{
  "n_layer": 10,
  "d_model": 640,
  "n_head": 10,
  "n_kv_head": 10,
  "head_dim": 64,
  "d_mlp": 2560,
  "vocab_size": 32768,
  "activation": "gelu",
  "norm": "layernorm",
  "norm_place": "pre",
  "norm_eps": 1e-05,
  "positions": "learned",
  "qk_norm": false,
  "attn_scale": 0.125,
  "bias": "none",
  "tie_embeddings": true,
  "parallel_block": false,
  "init": "normal",
  "init_std_qkv": 0.0191,
  "init_std_o": 0.0,
  "init_std_up": 0.0191,
  "init_std_down": 0.0,
  "optimizer": "adamw",
  "lr": 0.000499,
  "beta1": 0.95,
  "beta2": 0.95,
  "weight_decay": 0.22,
  "lr_head": 0.00335,
  "grad_clip": 1.0,
  "warmup_steps": 260,
  "schedule": "wsd",
  "decay_fraction": 0.691,
  "decay_shape": "linear",
  "final_lr_fraction": 0.0,
  "batch_tokens": 65536,
  "seq_len": 2048,
  "doc_mask": true,
  "train_tokens": 561000000,
  "steps": 8561,
  "dataset": "wikipedia_en"
}
MLP neurons of a small language model. Each row is named by its layer, matrix (up: input weights) and neuron, and shows model dimensions 229-420. Each number is 500 + 40 x the weight over its row's rms, rounded and kept within 0 to 999. Numbers have three digits each.
A block is one neuron, or neurons of one layer that tend to fire together. Before each block is what it responds to, as a language model described it from the Wikipedia text at the highest values.

Responds to: Non-initial word-piece tokens inside a split word, often after a hyphen or prefix, e.g. cont-ending, mis-chie-vous, re-mod-elling, sky-sc-raper.
L4.up945:490564542566541482454538482544491562482490480509533402487558462470511493509521458490501516478492463472480452477517559493509539489520538564520535521576496494501439595565495534474546507561529524475492536540493553488521473519524601474484508477501462453448483494432418486491475474576501507490525504661513507510391476565543396455459520533521447446494465513533508484473495469570428475497509502480515480508503587433572512525513503533509466477517443468508505503512442503495507537463488457538522522526467534505471535552482553497547537516454454501528510395496490495456471449500505557545

Responds to: Prepositions and function words just before a date, century or era in history text, e.g. since, late, reign of; also about/approximately before quantities.
L7.up297:485427455559510459429447489466418498531570453525469505467478531467524476525529551451498508534516475451546565453531496517461565498448572512521524520536446474504505414509476472475516516554491467502483494534466449548492479465518467493533514537432511520512545501458531515505524537538483505551586453505484532568449545480420498492495563552540538531502507489572542455507493516431519536504431460576467502517522602513511473459423515498473511526499533505399510513394537518490393455518548498475472486532507549513551404446456493485472463620510467548522474528479523543489566512493519451503
L7.up435:461492564489564487540488528485448509474502456506503469474495559530546536476552477410571580442527386422493556478509524472514627559522531425452507526531443444568517499542476556531495525536555510539547526646434535535493529471515565492447414522456488540484443497469594485542573552648425573443458500475456558502521511521461561441490545520533504511500480494511538478512508512456439478488474530501575486461519491480586506490471584477556529489433411451461519548487495520533535449445463489548527486529476496579465475513485504493541520539484433550552465506559589571535476602528518503530
L7.up643:544440514449462487432462475520468489496518440521560496511489491444486497544445487424539492476508439435453562523567472456516509481519547517506523533519486493451530439497522529493468526482504503513546514614455530576547467499496491474558516492510472459502571533445480556511448545497527488470547480518456534551477513439509433566480531495523548489529459524540503435475481534494522503489400481545521500502486563524456519513544480477511570501432507462494470557470551513563524475509569516475428537448483474462519483427546490506480494577536460494542423593544603551481476561487556518544
L7.up874:507439523495499557434504516488384531492525538590563500532534520490554437590471558570516610529509515525549638524480445512440526492510570496485463534527452507542486462513490518553422530496487459463511530505545535590536495487512458499536452520436521528438580546481544504456425513534456477479530496584447501473474514500430491455501446464526469511525542494568530531521483471522518518508343483510472509497490503513503476436517527451477555476447512470440543503450545469547439485497572475449536532468458483503469478528460491471490536511486497545501478533559443526481521504457484473535
L7.up1013:453533450495504576494475488533508451520481496518534562433449559474479508544507487470549481512428565514539489516522511485530454486449571490500632534506467584447425462441510505477477454586538450536480506599503524587517495451450556375522556568499518473444493583450529500507435467594493418503489385564534535558447536450511558466512538517487525461554478462499489462505483479447546531487440481514488429545493477560516472476507510514506453450493512464431478451536456521552441460484555537438502494512469476492518485449488475507505545558455480468531523593579455547449512554519500505456
L7.up1137:468573514486504464549460521583496500482508463499524508422513554482461491592494518456493523482478483519560498465568460425568450514472519477492486560546500493506496452461497551480533418537536492544497487510486585529505502397499491530491510521471567540504511511479495517518416546544522484480550397510522523520438531447483451562469504499528506470561476516555504428489462449515548516534540490437507531517481500457570426582549498475534476456469493477498443531493452540547524456516548486460527502422483461474504484437529491462467566622503432456467427562568463496492509457461504437493
L7.up1432:482496537556484528536567515500483481466509476484425546489480495505558499534499523505545584423439523486474542560527463407467541446575502456546522515594496449588490502500548586507483464535515585440482509530479603507516490463469472497503506475488540576454500554453466512511525511537497463506479455543510544523505538479429538500544484510473446537554504511507566554494505540490500525438450539463515515515499513412488508481450524481590575496496452454471527531466535496505517517524520478499492508585498485499538484503551528496451460498546472458477476595458453494463551567507525467576
L7.up1566:537480544539533474475517454509481555547465479452522494442472452440484506547472565497508490565489491459452531487564503485504572483544524499547543504409503501512557552523445553514479532522554447447435531594499513543525507506459521481461472480450434485547443464441516419515475546536447545544549500519504571494485487515429486443513432545511456474516587551510483466491466540554536511489497489463470524580478485446441552540513477443467444522440508448460442509526446550521510570430513491447475526486482473461504473462549494545530469476549502484562510526517443550482542558502487489486

Responds to: Mainly "out" after verbs or as a prefix (break out, singled out, outstretched), plus weaker hits on up, while, whilst, Early, same.
L2.up20:377460488547518490570532498524469518403438495490470553473542486542491470434525486458515414536489508440492498559513482422450533400499544510465496467524522512493525450563527448446479542567480546507373448461471472511456464496599537496465476472487447559503547503506519509535455516470485448519430462519541618475521570503510490546467505543474558520447450494453447461506469492527547552507555562532484529452454531474512456518550508442435487521504587502496485517492461500525536467502535470464534506565504428535494461486468467557494514515545482491484472535507453479484509543527490474499
L2.up425:556486448475513413518399500507537500423510468506488517481525473522526501493520457541525534579519567536448483501523544399463526505461504489539515480515460469460492539483521454481529493525479516516524431498465526521480510517465531524435467528444524467478569476536536505539494525506557443512489546446558459452533539531509562523410492534479467494560410530588513433536464508454473494436530420494562477509527462459505490503475478429496461499463493563467558424519599490548496526512528479480539559533511508529440514506498504565546457513526549516481464445466556546448496498565528510492
L2.up829:593436536509554407577471502558491474539463530502551525480569534479482390550521511502502466545554525523491444465478574414474556511486572511481570513496493419489521419443491496402508568526467467397466448473469542537465510381447510432524484480462592524479519510487477518419433507487604543541463500488466461494537461487503526440449485477492520490488487469542514477507496495485523473529481493499511492433446516472519502501512451508494467526514496523473546535565564527541531544470433485492464493474487581486470456489493502505495444449512506464498464564451517521513551538523485478519
L2.up1613:482471609475477426485435481457458577508463509492569532447547473522493476443543500582473503482355513509586481502465524446446431488447400538452411508526611536471466486481498407476579507463489496370549475471477510494444420499406451462489475465446503473517467502517567470504432511534496475480452506459555448523471498492500497545519495533503501554561489519478487540541464444424504405514459532501493488545516502470516516470541492526513467515426595466470547430505511529475472582512542521459513515526502540464495474496449482555470475551531551508470494513476503505509514504448503450594
L2.up1845:456442518431514412544491499545496472415487495494484535501507478556499484478513530450564521582500511549518481482528519364462452539434518447525472495550414382536552524469534573481522483552438537466466482479409438475491481498535482542492487520561498476561484518459505538536508504470515561528500563470525483561524507458585547532482499563514526561554539539572487442498501502504499490458463534530518508471438519497474520478493442522508514531441506507513541496569601422559506489522557515452498544587443441533496522480441422520554474473481520556509506472476519503480507470510517488538
L2.up1860:510472529446544407504437558494496456510456504481515521482500477529446562494512507468537519478523506445530502584515492480434473539451475521431478491534409538516517518463509497529531515509557472505459478508389501501506515552497499542398473499464545468555485504467511495464471530474437546513482545450545430521457512520459460537461475562560474505525511549547444457529472465535535562488470473492522528491454452494478522496462517432504505552438546458525566550545501511534523493483489547492447458504456520508518491549490489526547473538450485512498484518514538470461534563408486494513
L2.up2125:499474481490520452443490545467527495518446470498454483534566495442536446498493449488544524456479507469460493479452467412459534490455507475448456524481447515462475489478459501501451572489518485472428517482476496512480498494650556515520478471515506445590531483499512476485516399512469472424517459503521508489528487544521563506526525487489504479521498456533509455501473523452509509587395551546452535513550536502499483478478489412493517479490407491475449604499516471504478532450500514518449549487495514503471512481506508518556467521530467585446487433496463509552475499479489541512
L2.up2232:487504504510442523558457520506531514423474482475515535496467510543470569447474493431516486453464498441494527456497456554439436472559559510473465479500501443557490499498523524414398530500502540474504507499532530514455466597567464504505536536511428496452494497446529425468484556481459439533428476515537531464567514469483548504451491516515485516517551511488557510514498483434508491559461540520460466475550443549396484488421453575516527495600489471504523578534469528499522443426487509525493457487528443535534537602505529526591504527554466474409468529544498474483469474477508496506

Responds to: Prepositions, articles and was mid-sentence just before a name or noun phrase (mayor of, director of, located in, was appointed), plus pipe separators between Wikipedia table cells.
L2.up495:401484488510493550519496420514456519509543504488534450495457522469561470577555526470551571473527471514500569512565529458453545505518507527504526572521424550516445505547456561455499481542501538522458516508479495506479514478447479463491478467577533512457527537498456407566437440528473501473429441522495439510462500484494500465506491478461513464517517557514474525517408544541484417508529498499468467524503564484505523493487485495490481544494460515508496529478516479500499451469521467484518604519414527524528428565598514394482469512498523477528495515490475560525514521612474550515
L2.up502:499514514518528567491478455522437584473531456599467406464466538410571472541530519509565566444496472515495507547539546461474579472497522526551470506501519569537550475492406523457508413543477453480508531502438510503482515442491419480512472472520504498464544504453508459458471508610484499510537517445480452501545500533513511416526465463470570453543513528516541560491273518523500507568476527496538510480527525455518493525531507526519523530494483517501461502459476510468431466496483503484511572486398547478513503520615496336481561541519499513449479523497508544518513547561479441458
L2.up789:455426496441567484442522497432515397485530463509530467511496598465447426512487542460543486498490512478538514471537481469591476512548598478481590495515471490532515507462484496517499523562477545449514538599457518510457496535468506470559522465478563597595460551517493518453496508494456481549590455531525486513498566497551505477570472469517520490533536575527491514513497498439481518511503512476498499476538435506570486412552553467509542595467498442466449561506466491476525442389518486420539490528500474545540492512518503504487536515442549443514494551502529521476483498457498385438
L2.up1197:519472518543549575506463457484437475546555464572484462454471538418529517521499516491504544452461468514464510471543525483510557498471427538529493484500532533580491501477428538476464430525556484454496514529467475499484539384534438447491510490528530491501543500484546498469497493592515507488546544426528493519494541510519463456548510428427566454536553521522551511481287492537518456506508554492513504468553457493477468578499523507477492560482489489445479528465494530465474503479492466502445555518432562528473477512654514323512567573556469550481488537493511514507497545521467430449
L2.up1553:451508561512479525507506412503486483508508472492462465482478538452594489541443439486550612431515516513503519491531535477512459494527419490471448541514544539490542522510432471537525501439508510513514487515514505517496523487521525467476523457470534515523524495494521515509492430551488530529520533476528530465518519555540500491532554444460553447533517499482596543497312434468483468465556549479460491524498492443506555597504518484513475437511492555457491492423532540443455472510537527501491588522441573487451490465622511437483498503542535605517465519494492515498504532557516515495
L2.up1812:475438457486527524518533516501512414540499429468492456543462529542532455521509529511525466490508493488505526441547547462533478537527542453504580517496482465487581598484436466545440562506509559448453556482511559567458508531515518447501535494479547566549477443540505555403525526527476427492499547523556517531527640488458469490508473490475507464497486532565427521502503480484484511451462493544465551470584492531531540481497465491493570512466446485479403523460555477519501443493467480510533476595510524507507452497511511496445517527432514423502486521459517553508505507516484434462
L2.up1841:464524519504472507470447410559480531516534485611532444434559468417502481583512576458527574460489530459482565494466459467462550534508524514489520573582523545484458486481433518508467501536545510519482533545460505502466499456525462445462517522471475489451494599482491530503429449543454443493525452528503473507513544450524435487543436472463508477515448565518511530501384547539435441498516474576538482480496576468540470447551493471527528489466513547474518501485494514568496483499527497470502540482454444495544483556583514443470543535423456478512461490539532552559535521556472511499
L2.up2020:493508532478476488542492382508465496482511495503494465465489441472608457576513507487541585502484541502487520545496490486505536532547510471469504549545589487453496536510466473537549527526553499499522490524467460502516476496558515436419457441460469496536480483522512433557476394487490517539514455423480438484530468501515532510522488498464456495535512495431563455480413514501458448424510423563480505484490551491545516520537507461504564452509482527484520523406526516392430502464488525522491592483466467491510468513642510452468440551535484413545420497531454533552547469565464544590

Responds to: Mostly "such" opening an example list or emphasis (such as asset freezes, such an outstanding); also "=" starting article titles and mid-word name pieces.
L2.up390:468439465444451496552503480503489486466579484475487423457541618567459472478495534453590477521556531410513540558508476465535500471506379500393510562526536521452446478472536547521519453540472430493557501426472588540399524481523508436511469530466475474525449498547465511536502500502524523566550513507511491562490517494491509493522492382502463506486550505490520524486516453481397506550507408556437520512486544497514563472458504517544580495549497510467454516505498564531495506462463545461481524558461587465551502510532479516492482510584458487494529468518417476536531468489482519540
L2.up678:538483556472504527551403513514513527447456480473526486491491508520470491465452496451540498516496480457491482518498485494439547491454519617484570449527572467460477484512516438513477481444582423439518487438446542500382481476462543455445500536474527472435453518487551493483534554493483488550465518513435469501450450475526518516438487537542426478484491489564549424523508482517507456511508524495482516510509573500501546508486484474490534462511511533468515538483637587550524573474463485512461517501518495485488511498454520482599479533515461613548540439508499563489569524443552539525
L2.up716:486525576501472504456548478491498518493497487500462496546467465426490533468572504498496493511470511581528507540465422407424527542485573520468519456489452510429504485467485524524457490564460467467495491531513572509465568501565557440478432477530506424473477511454527442605489517477468522465539477497613519542520564500501518482479498505482518482448516527461520476498495484464485461491497510577379509538522549511513520500460488628518470496492565509492453568549511495501542520470577514465419517521502407495488417458494444535520531481529420466512552479519466499485481518541462502511
L2.up1318:422520450470574491497399520478503442439529504488513496469475552520444497474496524519463452547509441408469483511531524517492505490496544636506549483515561455496466410499505498439514510516496522541528488478447443613436494523545505471471530499507611465459536477507561567491543567490548511517487564496548500419487600458534522489468494442564478583532467513521530461520494513488465436487442474542513544447489564476472482523439520460507502477526498507466519455509509537531536495467536451526541481548482498469464496459463477561458472555474511551508539624491481453501540414471548504494
L2.up1855:525527520499458426455479510499542475520475496477518499508505548535463518459489485410575461496472514509498484558406476455438537440452433520482473495505489499441515449456536511461479500492546426420545487495450562516533552479514496431475459496532503553508531510411442540492498562457561511517488465500492499509521558487473544483420527417526475480470562590593504502458465500466479454441586479515464526503465521485539571482538479477461533542520585471506517523497547525508502443500572473481547533642548441524533516569526501495538497517493465524508517485460497565527458504466541545586
L2.up1930:433560461572478570508511498486456485439594504507456408484444553486489474521516509505572500558549462462515452567519467511462562542457518552478551485509539495530482541502475449550421573479452534590528518513480487539502529503418588396457574518501527464485510526473539492480494540511485463519504481484493425550573496491521464475486507474494435475480490575528493511504493475542459491514524468482478514521502495501547527482502510466501459502521532538537480559496552547554530525542482521505464525478499481446503442489473498494557535471555508461475538562482508582526567481437536472516
L2.up1962:485480541389512458527451484509473515467486496502502490458504448538460507464512475418502507513489510414547465525516515578479494528375503511453588428517549470473475446485493496444479449507565496534478534461449522436487500515530512486444485516524641507543518499562542508500487603492498539543510501476400440536514492540466515498431461504602465528479363543528553418544483485469442478496555478518542541495527566531485498528496450459514580528485527510500559507425522502527539503475490520516468529525516529502425476509444441501552436487540541556565448494495468540493505447475520524581
L2.up2018:545444463453488511498512505541482493455463547483531539551537537517495506493524496458545505512518540491484488544467510436500607504383495586497489475515478503465505532445522508442507567513598446444457487487448552490545474431550506460497428472585471478422485505472461493569536508495513514483506444503451549467439505498571527491461502446544509565476462479553434488532466495418448489524491497490526512502448567513493483527508557479441490511484413530502554476452508505557488574492504437496446506521490413530459480525479468533477496501511549559584490509445470523507464503465552514527

Responds to: First pieces of capitalized abbreviations in table headers or parenthesized acronyms (DET, BPG, (AANES), (CLT)), formula digits, and some verbs and prepositions after company subjects.
L7.up1062:521529533481478512406557508528464552417517534502485532508473494518426432481514516523634558497474487489465535495503530411493495441509554500596461504474522516554548505525488564482486473559491522421528476525477504523503453530519457404556507485486554539517505527400549527518514516516478470509529476545490496504565534480422535534487524446569481470517551586524464559492490538611513518394580495488486532494454490485553487447476481473515448504497522410507393387504552491496419552539502512499573443513479581469461507491528492477500545530494435401543487493481471520509482516557454441568
L7.up1390:476502467448483493481560475549486489442526556579472501480573545533460470473532465534508515569524546503490533489481474464533461523554496455452452521477497473467511488465474509437510523513473518438450448480564523470482479474466450513488456503460464600459543546432517480542549498474425551481559534478481474460439456499469500531565492440386475508494553613535481591515471502482495512505527481461498518536523566541518456446513452502555499414472439523562537484446478517426547540390517467485411515500464484489485450480551570477516504560544517541526490571442508470542511509486491447476
L7.up1419:457548481554551494495533518510515507376434449532380504485515526529559458477503492558567471439480526517477552482508483446508471500543503560499568563470447510551535519423487521531467490536482478475493524493450519482498493514519537525499484559446458603520475496482471453368510458544525514447548434466460459481555494519457519493460559462532539504520508553515510533498476514480510482521450467487490503542455429556630500478513468529501505447475549514557501448486444515505436479507478519492593507581491495521449504491574495471545556489463468468488587574492532485490509472493473495555
L7.up1513:526444538477484492490508474545486528415516434581414532523447499528483394565592489507491540506516544544548572569500469463469501537543378508511512553478502479525521564505515480441468452513546538446519475531485553500506496523507475477552524530444481504503543503485575548487422507497523512411530426456502491516464531444489487518516460460510541460504548568627560493505483566577496458489471501506431463551434569533514434487566473472490497499477402392463490443541509520489442501508475499489485521477476561510546548532526490470471520562502426546517504498530518457511484451502499447538
L7.up1632:545545507558553459458446490535478484445564483520477492506541483509429458443511466525522505476495531468504482527434536498448461476518452456501525545507467447510494514427487455521518472487444504463575510543456526508471526518514495439492462481555464575526526517490495527449509496513444440515550513500480556506493487453473474492488558489471514491489544531554520537510464513539442485513485470514465497482480440531589480442490479473537490503453504548514567431428551447527490460581423474514534519475494546482504527517498450493473517540461462476505419514509553452539554464485472520489
L7.up1738:531564551564467504468529502504505568462570451546401498495475538546534419481540530481584547469474564469490535504514480542458503529593495501458533525531495471564528498529516536533498444589516517441518529561466616470467484496494466450444439507514521556437533527439541565520444521574413521461493426477476530467498521448487548512467519450459520453489549586487535480505480590499495495563507475531501466488493470538609481439478452470557464434493432484542467455466482524460525513459495433458502479480459565571494532579530478477493541468453501525514533537461544518527505500530492522558
L7.up2223:499503599495523530505445515528527530454551498466489475477529543476514526535551552487550549554472505552475552487484441453436572511531507492525477575454523470553570469476523556527491448551524540472534526510534545440511450498538509563526519531476460524448529488509534587521508506579465550488532461487534503463509567456487543503424534529494569509543461489515520498488494535476582409520466497505530530535462469518510487499453436534461534531471390554544485562532534506528499498491467513539464498495441476487533488538482478516517524508525392551490561492506424590547456453488509441477
L7.up2412:488540521483511471467544500613448541456496484521477486453507494521492491464500490490544501494497479457533508509546467481496543612508441508563536571493469476451504556416504501553470440568545495517463582529480586473477471520474490548507471523508419512576456518531492535526478405495489529519451510517521445521534476517534548536483465495473531396467590517473522522492462578518512533516518532569552487598510494472542484539506507595520520496523458544446498437491513466517449550477547470483476492550474446507487485496540572473604494523509452575508602533458493532528480518513520530468

Responds to: First sub-word piece, usually a capital letter, that opens an abbreviation or rare name, often after a table pipe or parenthesis (MSc, D.C., NSV, Granville).
L4.up455:472550540543513530504497504619523588508513539538468485517499553427532454482513480455520507487528539554493553421490463559460537570484451469562496530460458515558502530424496514553464469548535431499569530533482467460536609507472534525491577517504455506439508508501570570425473481552495523455524484494548530451460522482499536413490595474421547453515514560488541523512480524475497383549487458470518450505489507495567517458505502510525487521468450491478487526472538509527521534503500477515472519441469502478517558503528475527425471480548455517420501449457506556477467495532499520468

Responds to: Hyphens inside compounds (right-handed, first-team, short-lived), "No." and pipes in squad or election table headers, and mid-word fragments.
L7.up22:480566518449486468490487470560405511460534533480469522523594451439556453547487477490592488463490488530468456452508488491509567522503487444515574572555479489555537531479524473525588524524448532445511527481479472490485463526482456540458507492461515505455457516440499495452497468459472438454574547464433563524479466580571499424558464482508446514467461435532538517463457576560464496474518524549498564482435491485576491548509519502477549455537500537448570457506427529528498429506498441471552491498491586507447478491442452484507544508450426501512469433514493487485534431513503462483
L7.up141:529532463505583458428514525495478532518463457458471455478519468527548449465561486453499560454450493514506542458512569485460518532498530542492564568519515563516471485500474445482434443497483499427459453569440500419529486508552588511534504525480551501483499484535524490453474480491544482476532440557587498518463531521504518566526491526530452444555420540451521494510481551581546456486508505445478476547461533513557509505507470535461549502640466467510467448476454509518482512536529517502568460475478586515507502539519510469528545521567523610506496429532590446520547545500532474523
L7.up1313:520522597511495533480488452509520502514551465548500428423552507486584527546550558485498539484464419520521535429433483558551548490452508490554531465563541502476444525551468472482408465526562429410494571525402507458590526485490542455459506565528439484571541506475507456425455474547470505436463465520493541525558537498510453527486506489544529465510620503556480443436496554508505484544486530549555454507511562534577478541563490490487525531519507500461444469453537482561518545537496513408526485521439505540463489520477459493513494545467478472461452545597493557520575499472501490522
L7.up1431:512566455512546473531508454533530464533507455493541472532528467456487443563547582539548553490548440542480548422511517536463497518563490452528523577508474520524461503536489531578537496460491513505522580508439569476459464470472466512493568519486400467545483511545482460457517460450548412505437499507499490530490464540491457490408543564544446429469474498512564463460482568506479519519477500504515540516559557441524490543499523486535516470546410544429541443497503489472426474497517539527511450545468543583473520504499512386509482536535471528518459541487519486526501556581556509465
L7.up1904:535450466515528473504523489553482562425496408524506449494505470429501473534480547497492498446527422473514542468571551543501532536478524461569505549570514516576497504465475560464463545578497482521546574511492544413586561423512565446442435472527448479551519528559534580382536467513553465478482563525524499555472474516554435487529499469482479349471496481501568534472462513544456481578485457523475488578515505514559507559506587492530516470437455548409527484477475459513442492536483445501500525461478504565504477505473481464531616477480518463429461486463457511533494533495558510481
L7.up1980:441469607501441542545463473516524563568552467505571459428453466478547523508546427454509488548477483525506529474528574530573533512520471451485564538485408537485518509442504518464546524449476514517457519494536510494458533531455503534503559536471468546463562570454500529459508468476548452526512514455512457492482606524486470471565471527568501468567528538576526500500472507531506514456505453453569467535519482456518490530459511428450483455525484589541497410471523492551513474494515453512569520587514473452517521573482497527480515492416560483472472481514533421508509526460506457496
L7.up2305:492466520456578453498467518505456487485480555506425434460503509487530431494502473421469527452527500470422492453447543435493504494568514495518444570502515463502509497453513464465498504528507533572512504494464496476484509484542459412462563459483515494499480522529482524524477525450518459442545441575510518560512496514463509509422484582475485460458532517510485479511494547430474523512409493577418564569431481507517538485521503511495527542493459540469488536487511516521470495532495472544525526495504462515536454517525499494522463503464522445522522502486565497567493545524482479514
L7.up2548:476479506499540484521510453537506502513532539483494417418572481439594456522515498454473529425577468561435542461545520544516490482486453505535443525565518440478499551501551506496474482530524526369457489570460528482533557434506503510475484479538513490530525509499456464466527424518502550422494470493547475473517473500503539447475384421512501472427508536439499549491460595530473485535550528506548512506359531478552494526526508502515525496532505498465502566464492496492534562538479504564541473507484507548465497497518489514508520480503495483465524505493475539505518489566515475509

Responds to: Token right after a number's first digit, mostly the colon in track-length times (6:36) and decimal/score marks (62.5, 2–1), plus later digits.
L7.up360:504568494549437444479521499553493500455511485587472465492433480453518526536504505466438599535470442549489517435547451531461528509503529507515562586495479491514527534485513550470453547537535548495482523532448494487564610495489573436529425490534482546566503479458484627485488413550523513475481542523500561471529485506464464526517586494499633508493543508473498465403500484559502463501498458461512522538502551507531437538541550420512471543463456436505544549526436419439464460487434516432464475579476503407500563528461480491471506502483474467485492502515474486508466453499452585546
L7.up588:437518436519472567527494423550557542529509528454553456415476497448508508519526484534522505524519508527554542463470481475529490551523583531499503613499397524476464535526484607504453488481490480491463533522474545559564525474464594412505500487508476423539602523421502516502511503535545506535489459557574457455488607448431400443498536522533476505408473515480470509414489531503528426492505532490469443515484517484546485455528459545514426489478462460498474520469487519514527569443488522507549501480502519417508536560535470485428516546438464467454478508519476589572509494473500483583
L7.up1258:511548533543439515455474453487432544514479504540531550415421520457468482509513488492540466488507502437481554553540481509523462493469542617460469557535490562509494422548516524551475534584460393440512505503460467503528506567477512450517470514489529544439518558534419512446545484453496493463521485555527552485475522377469420484449506465479425479541516544552494474435478522483487532480415473532446531528528506545530470471506426538593515578551493538516455511471539536492467521553560537486445524507498500489532511510520489483515530488547487467483504522511452537528498409440503533506
L7.up1891:490501490494541537478488481505447521454532450484533467545479554442520442538529516496463546577518529530467554583504497558522561431512472437554512511510479432474507470471459449491428545540499474456521460507513468495515473502567521499565501475492492487440487501480542446445558517508441521472526550588516505450419499539496524602448492426477472482477471527545556515518456424468403435542471568496524517551463496451548411587546530562522593509535479446396461520552468434489430446495496556539522520508472532536557464529522495476548566578525497560525463508573508470511551526508548519538
L7.up2076:498497490552477537509458487523465538560492546516475476474485559476469509492523523442561540496530501513584601487514424532510518564548477524451488593486449449505411491438530501471494477580517507479485495518504493408508462475545439472473543413468541521507514564449526570523479461520432440449470454530573532469538483447462565464505520494484537414477506472497497569468471474559499500520485465511495489583473477476530528467515492523454492566495459478481474456485509465553487488477492461460545510486471494445575528549559577535425488498517483449532449557509487586565423479454514516487
L7.up2106:526515519527507561548515498528460500547499534579519518527456497440441505476494545535571513511515476522467470537507487463549518483530573485469467570411461569518524521508481588487493532511501507395506564515521523495500507487514453424502464496537459463452512503466481510441505409470560509466600452544507538445584450501484475521489534562552506420523469472550521567452503502522452491531468496521525510555545446452493499499530469534525530549520512408497503448567466493475485532503515380468583586505451526459583518522526410491528579475509504449540451487531466508568549478521552488502
L7.up2131:473500461514492611504500520494501499505529461594608503424459540448444502552549529445519535459512562547552513469531493464466491504561568485461562579496487582503441477500516553577451488561485459462478540562522455521466574430471523453504518499482482561481560554453492470458499460498503439493472486550477523463422533449497481492494538489487491482501482572512549532507451469495480503491486504472462478504529482424546493464517505571529513516479474489493476517530529463395453585483572460529499517505499532512561506495510502505462519452486551468474453533467515526555499476460463527493
L7.up2252:505521483474587537478435449501497548497512490533579461458455432508506515518473525532535508534463567469503598491478468554464547439609540568515532586545461474474520518447470516440394581511465501457477594573516487474557480483495570472476448515504477489459515485461515503517469478555465507467479495537449541501514468494434440438527503453479473513469511521491491443486493538486491517518446451468474475524533437488516480438535462546565515489465488510430436467500530468458424528515517471504458527493511465432576479525566452489536490533443491535435450489487511520474466520527521498555

Responds to: Separators inside numbers, mostly the colon in track lengths, fight times and clock times (2:04, 53:54, 19:30), plus decimal points, primes and table colons.
L4.up1567:463519437531558547472509496535356495502529454548504528488428483512478511517512506532534516466512518503528496484555488465476496446543529542504543543505514535490476497445463569490447459545524443488473526511492506441477556505509588521453535511510506527469562584503447462419544486532486511472492465555470530510422551454534461417560519488427546529529523539495521515528487575485430483602501501494510432484518507499575517463529508569495504533564461472493458429446444465494449488488546490514468465551506489526536487522529480440459509514495444469445520559521441482537500528499466545477

Responds to: Head word ending a noun phrase after modifiers, often people or time spans (village inhabitants, poor citizens, two hundred years), sometimes a clause-final verb (observed, occurred).
L4.up2524:519473581565566526459572490483394438542546456516469522512470534516526492523482442498576525458450497438484560546506459438463501471529556522544543533559540519508450525476491549467390470521576553479506518544473533520509474485503533443510500467477540542474434515527544454433445510553535447434586475531572552550506495540429450541520500496498510416433429490548537492507482512563457520531415491438541522553506512482521480508450564576448517435498484442500489527500498537497552507490539527532481500535469527552498552520481519505530518497477365560507432548481492495478471519493530532487